config.yaml
hidden_size: 192
num_key_value_heads: 6
intermediate_size: 768
norm_eps: 1e-05
qk_norm: false
attn_scale: 0.177
lr_mult_o: 4.0
beta1: 0.93
max_grad_norm: 2.0
schedule: "wsd"
final_lr_fraction: 0.05
max_steps: 4458
dataset: "wikipedia_en"
MLP neurons of a small language model. Each row is named by its layer, matrix (up: input weights) and neuron, and shows model dimensions 0-191. Each number is 500 + 50 x the weight over its row's rms, rounded and kept within 0 to 999. Numbers have three digits each.
After each neuron's rows, "fires after" lists the tokens most often just before its 100 highest values on Wikipedia text that the model never trained on.

L5.up501:392503491445491514418551590509505452566511512424499458488527526525532532507540558492467544530550514579634428569492559558454487539492489504502510534451463441482498535565508452471460574513513553544501561468586513536599477537503440434488485494462451462465551546563629522596464448484481502559557492562411511550523493508495532587537517470525460515495455451414518507409485594452461454485521515459517419569537536434565471478469535486513454511499568467533474591475459445375513570530461464534416599485631481488381520474450469390416452512493491546532490464564539537574550448450554430425
fires after: "b", "i", "ab", "ing", "en", "{"

L5.up49:489511492556595573564579564543511480504501527615431497419495507510456491427435512477530432405571516530509514517501505496463548466471461360509454488537511440466468482452585465553514497403584508454541502475481552508534501493594422450405527497451485450538432410492545430372512480548470516567502467530529463457481412515499515476516513516541398402519546457523450499500559477433528510593527397509464437556460500547455571608584509511531549524594499502540418505570476553486555448513555515509532469415538475547473545569400582531522540548525552478576487560539480456484546514440415586498
fires after: " in", " D", " d", " In", "ist", " C"

L5.up755:495478530488438621565535445429582517524499428510514558413457433486466515518517446458464527425519424546484587492449522522467527557580578497507491402526484587479443511549574483496384474469420499493489439511577523470491529551520468539519563445462532492501591383456439480439476491478493428559553436522518466559499451549522476422485435601397426555453469518426560585565501525488529471426510476480470455509470425551523513538548537575492551481577485340414481514457458490546380477462414527490523515486493474470501472504614526443445482576479486548543419533483526588492540468533519488535
fires after: "i", " N", "he", " wh"

L5.up139:539520473466489527649463484433481535507528532514452469561492484417496431477488540458461525453494523474410504530483537547482478502463466565490517470500481516547482428495470487541394453550515503505528516536538591405471490350422404649519586490498417430496484501530537473611496528422400523524405511615425512523458463488533506527470521542481554520356486442508382478571588495535506393485463516520491497569472549485573561529568548517500535534585497463521446490425448513508514512474481563474519543398402504485492469440454543481532494583444553475539509583472469459578528523541488486465
fires after: "s", "it", "c", "p", "n"

L9.up0:557455517546683556514446477490538461476579533428521461503464489540450582575430603564485466463458492516516584509453535555568564425531464489505453517536452480488453526533516586572483462455499466493619512463517471572527504514428524545471528454503546595489511524544487568472467536543515552522435510512486503505466537465503403584504530443482475556420492483414548576504581586539464589506448608509443484509535415473491584511565528448516456592493513561518495518480526417553475493473545521415545478491491531545396574572488491437498414504558507378515440503446551534561436483408565454461
fires after: "i", "v", "o", "c", "ou"

L7.up276:470453605501540484433484552518431510555530463452501437547410513436509589427494493543489505477478510478530505466459443475465470431470520582395515567452484503547512486469467452475536482551562463497472478471462574482483436588537418485418466471509426533633513455481427529520598524385462467460461475539570469551428475459547564435549537573447517524459553386469378520627494478524512515357554525526482523513549445483403526479570465527510512451499519484530492552493422628544453540527517467541513551534507516617502457448482535521425537491536396456525542492516519493535436513534485593430
fires after: " a", "a", " ", " I", " p", " S"

L12.up312:489403529504513560424427584392562497494455509598526444470525489556587443525472589408419509464499480530531453512581447536492497472565473429487417549508458439472499513509589653450497480481515476449507493547463430534510455439468494413474437414471463492493407433479436589549515468539466499473435496442557532462371476444545537472563523484503446514545541583498474468582541658511496396449493551500471469491531473559545544464485560499413544522497585545514573497466559506525543487537589509428526457579448458477463506494486538497452553483393511511479542563520536457496423495493532489454
fires after: " p", "p", " |", "s", "|", " f"

L3.up285:510547508472570522571494485556527529493570549529564465435484460555441576518586467531472509432387522572465569400439513543514426458553555462476473472521545443537493533499536516591553425423439510451315486421482458444522470463474482513509512464463556585556486460508441550453393489611525460506521415425542450420562524599503411498480466478563550536536572515356519494472479559477540475438492484424513496490585505423484445568571525578521515567536492449498515458494433530502423573514491507517470474530540517498542492450494475450468492519455549481549494497490579568525487506570567398463
fires after: "he", "c", "is", "os", "i", "k"

L8.up445:461483505472452480469558556445527499436509456418463534445482548427426569473528571536479515571544426459444527418520480577455427472489523507515449508467616541484523497430426501584533521526523458518499430504533425570559488471424594521553547581447541488565534490466480406632549451436483332444490433490525551484511369570574573489493519418507474431512578480506486497606449504523458438440489464492514543519450454507555416528590472582486495534532470511451513439551537415498497446501431503472489507531534400487490619476524494432426529530551540522476517556551486562567499527498514496482
fires after: " St", "i", "an", " n", "2"

L4.up656:538525481515485528552397486492518537596573496490561568558429455529499571514513584467511524459525487436377443445507547571485523506573496447482467453511485583418392405472456602497406488631547475498565502536568570541544487428474491495454502481437496543619500537501550449444471515504476519495406515537435456501429546523554493539562506577498431517352529559461487483505456561474477522496454535560463534492506480561577503549501524539520466466497585545535540460509452515455520453509511474551526502387417495505433486528522472510521499535488495459412425492473524674527421523571483417558
fires after: "c", " f", " P", "v", " sp", "p"

L7.up717:513514537578574587549521520507464476473524500608437498526454441462522503499457535477506502557524473564475478473558586532486507489528418482515516517482521508532464437494457439593455293420534465502487446510488517473511383520571506465474397471475408437443473456420504512475561544527489543584396588460490485427498398418508537543433551562421498473397524447487364488558520498387479524459524469501446510486463517521497512529459520550541567450500514434509393509471528434506497317522494523493457486512528456545456422502540459484505528537484565463501450558481466514496427466465488499433
fires after: ",", "s", " In", " in"

L8.up419:448595383489563458469486470442545499512585474450488573581469535516526564418516510473540558512497531505538489525368506389527420436480577462513468550549513520527469546574527508489498500463467412531414462443495546616388409447510521425501529470558453505485481562521523459527500465501545506465507525395664539471572468463635552512524473455538459530491474613578514507515443528512479522505567467515482487483503606536559465472533482421461451527549552477560484440493483482394477450583455489501514568480554477487563507576487477509560515513482494527469432549593444507533578493509537406561
fires after: "o", "a", "u", "in", "n", "i"

L4.up626:484561534536592513499509516492458453478488468496543562453610459515525588454511494529503522539498482507513461474437547415461534511470553567438493488469521479499440520521499485478483432477511553483440566584483493379499516484521446487425510456441340512573458502487523577493414488471463547520516646505429542430503443399530470497559511409515533528419534522475483502531525425549440503554458440551557419576515578513392462499588516608474513479518597496535507414493507503493552428436461458496509561518469515458551514491543588436500527586455530473502410445428579550492494407516492345486
fires after: "f", "p", " f", " p", " l", "if"

L5.up675:470548437577490462575551543524567512499464505498395499472511508478433469442435463502510540561492467405383571531477554500519533451472524515442517457470519603512552499432427508530538518503586576503490483518543519453517559473426539486569492525539488520481547505583446538522498441522454568419507500515568548571552534510542441617418473503579485419480568449543456523545490478466582424538517542435552504616415472427540471552568575445513480573518434466505462466523380525571508452516436446472447581506465472475449506558476472518462496522525432631474481551367523621473515575515471465528
fires after: "i", "n", "id", "s", " P", "ly"

L8.up309:429460503526433469547482541579536465421459424589496502560439493486460543542592379448474387528500517538527483446532553545552500456532488427397480570417588560579458570467422526501439501399400465497454441570450459509476483474467543520468516436522477488475476521375627516435548446522478476512442494493508482547561514454538501515511575510525405503530558494511519523596468500499502552520601565481517609446508610549576431470511522558509511536607472455482499454434481588511487439515469437431519535504433465528485488493485485505492414565476454489528490532493422446584500561431452540497
fires after: ".", ".\n\n", " s", "c", " \"", " ("

L7.up179:485466456455491532550558462503507384519466483480459490483445478599525470552455480449550473449559463591518508512425559542460510519474449582481494540466539513460430520467554447498536460580395529512537479448516562529491556450575513511474549481577477466497502507547465502479461456519462518536540517473494507549548540437472568480508585437361502544474396524531521487438547461549539559409465496495531510505387548495622523425543506488544431485395457565566551431542450698487552584542597476460545514561518537411481498452496509444451422478431507465534461538489423540576477555546468504590
fires after: " be", "ig", " the", "h", "g", "o"

L9.up344:454493454437476459532614446478516515504483522560512492558503587498463364505511501462518546520502584507469420543506484502529487480521505475484549503452401527469461456518550411508552610431537443454530548542546556461476580634447462508556356478460532440496437616451388519578422474480565446512506439508441414414427479482559491503499459437473472474492549455468441433497520405539536452493532468530496502562517492502483474452409542508488548504518566568455485413482541453464530551471562466516580495594458611474561525495506477394493473470449458505473426446439554549468553419461550484512
fires after: "m", "le", "om", " for", "b", "o"

L4.up24:478583442502478487395434523370429506469381467556465493471533525515573534400558501560536448512515521515517567493529492509530502460480497558495502481419471485466406469496403483448517418545503558416478501490523600447497445466532569438494521398512438495508503585496384538481486515423535519501387444508397528524499457396559391441470558520480487475493490437462501448598535514496462480451510490570527554540488523505501455488575448486554515410494500520516538489470521571465511432552544416477599447532531598521582436498492546562588551531477576507480462448444461521508421509506580397538
fires after: "e", "if", " le", " com", "t", " p"

L8.up735:494505424460552514453484512556443507484398514479551566424518599467528510489581547591551502464385509517514546525507519499429575536531510472504523578456383433452442508489538474419612614472460431513413493488537480590554474514452557521439500505519431543506466563449504523455408522456477575514604491513401472540449531522458558466522424462539438501492515473424471459502528519467464531491528499575427543496482553482527496497522528562496617514477595498563536430528513418474512508580542490518511464512514603506504557524556476503404473561429617514564404465546522446585545453389516463531
fires after: "b", "m", "f", "st", "|---|---", "ab"

L8.up158:522506371417438510490506410552446545518517559573415408387565507431504457506557449406474500530524510462587372510471517553479445535469484478502510414505465579554438500509445505574538540481550494457419444536559421446465503487529540521542606560461496462508408512498527550509506491531479477470541477463469441561514503462538664553531539461452497508520551521485456501512594475481562469532485574509525482477490509447521515454515377510541459535409449513511545557484548487525500517562424616546535600540516573473523519405461513540511490461527614456605489537500531590453539522500517569553
fires after: "i", "g", "n", "h", "ct", "er"

L3.up428:395458625531550562476610515455451509527514534502469554466451475478529516461522522500609482452527486536442506512592460492394520425425455395534451528504485452479513547493510488529512540494531493573611510445412528576614530448483481516484543582470432420555538467484596441453466571541502593508483471621534524455510424539480515531487445547492460450472579469515441550435539494464526599508571503524543495520462399611447552490430558475485485596449464422466490467533522493518469401500485495474531513419502495493449513509549492369509530476472440487489409522457545473546582426472440486534
fires after: " d", " D", " A", " de", " h", "e"

L8.up420:541472479392582546531469598561518471452530593567447472479521461490520559605475483456494442543554586502537518478426501480569496542541469413427476526459475487555488514473432512554510501516471477576433562486460494500454493500515527451502437461438450564521492478504468414414583510452509520448430436500485503488543397509546548509443466601583451498415526533525497415516500588541533551475602494483491539504531407593563539546513497588490593516537515537544538362484510414552538526481432494390462513469481456538358425526441435526479427498560510534512480517492564569597558496495498552464
fires after: " f", ".", "nd", "le", " s", "re"

L4.up584:511516510490488521427418529549454468499465552580434464359510506455554553398552572525477573457464559515482525493473505580445512496618480478491527561461542527448527546517463513493494463493492490418491454510518486426487401446421508426498557562469633563476551440518519448485618471488544448515570526517476495535468432510465503513425590483476560425539474493578576636522471448526414474488412433554461489385504494517507425465540521441444526523550497441501479579465483511493513528609474515516368547496523572442382546489470503583476473479501427543536462525488477563452579463491469515457
fires after: "t", "l", "y", "ut", "et", "n"

L5.up722:511517440490489554338470533476483444540480524490487544437544479522479516515468568511568598479526444553440490404342455558539593441450548555422511536427507521444498503533504473490506530506496572468569559522567465476522482446466511458472523465451515515578522559405480458457479516447501438469605554365517540497451573485488488466480565482550595513520452478471550516403569530465505472507450496570450453530476443479462473473455500520443536601546512491587560528475493581391479524579557452537553513475517511482532600574439506468571492541495469570422456556509570571459542482438470405425
fires after: "f", "t", "et", "n", "r", " ex"

L7.up765:478595475568452503539509451431582525515553475480499506448598563469527535533500420336564451545554558530369546510481474499494463492483542511543514480502559515481536566441481501545557458564544502463541332500542509485477556407418428459586584489495454429519499508517505452515485430469520479418487505430573614489480453538532493496527533489509451562514557532565606480510479433466432485578469475478513578674469493516475481492487570533490490587583470530522434431501516498469406486503360465442530495484537482483483589508488523491472460492456472545515463488465454501508590446495448516542
fires after: "i", " n", "er", "or", "n", ")"

L9.up209:529421565508521425435475551579452559481524505525509462541486492502481489460422484485454528576474437409567541551450493540441544423551478485472497553521508522578517454524452433481475445520529431386497534587430472565569457498449512458522565451522518526566435453417484568520514466540468406447467476387456623514497414499529585401597416522581507470496544490468450510603437499551511412433386451631505483568526487461457588510497516411436452558506548548552517486437593525495496454538532529455518584505481462477465470474478509464515504533437483408561557474494575517508432523491512526501
fires after: "es", " p", "re", "p", "a", "so"

L7.up630:476533488597547571425528548457465568527496516547618575597441527541480501422459509536573529430547470445529461522501484479478570465504508561420504426539500506517467479511482433502572522541555552546514440509467547474505490502431476530418575522512569563567521414513471505515450533586418491496344439468479441463470446445491482396582516469514467483477523451481495487560466603524511566546458470465491472506582495499531455440541549421561396529463477497502578507513527519533450520398589432556510389546502459525411498446475499436619455560471418498527432449520537599498475489576477483573
fires after: "p", "oc", "or", "c", " sp", " m"

L3.up120:460469522470494568437484546495568521411560477456459563544473526529468455464433467508515562441490518546497480526470567554507511468501450575546462500439538567388439493454528548468434564526523496477563483492450577489493441424478474559518387506452505577602506459475501510479489531487371467509540451577524407529429433524565525503535428433524614528534550540461558510520549515452512557441565521521453493531465541492620591498507426514518473465390452489562510440480501516547539426561469590517543564459437507513548407465414453427485570452438569484438508479509590530460467553481408502635
fires after: "p", " M", " P", "P", " m", " S"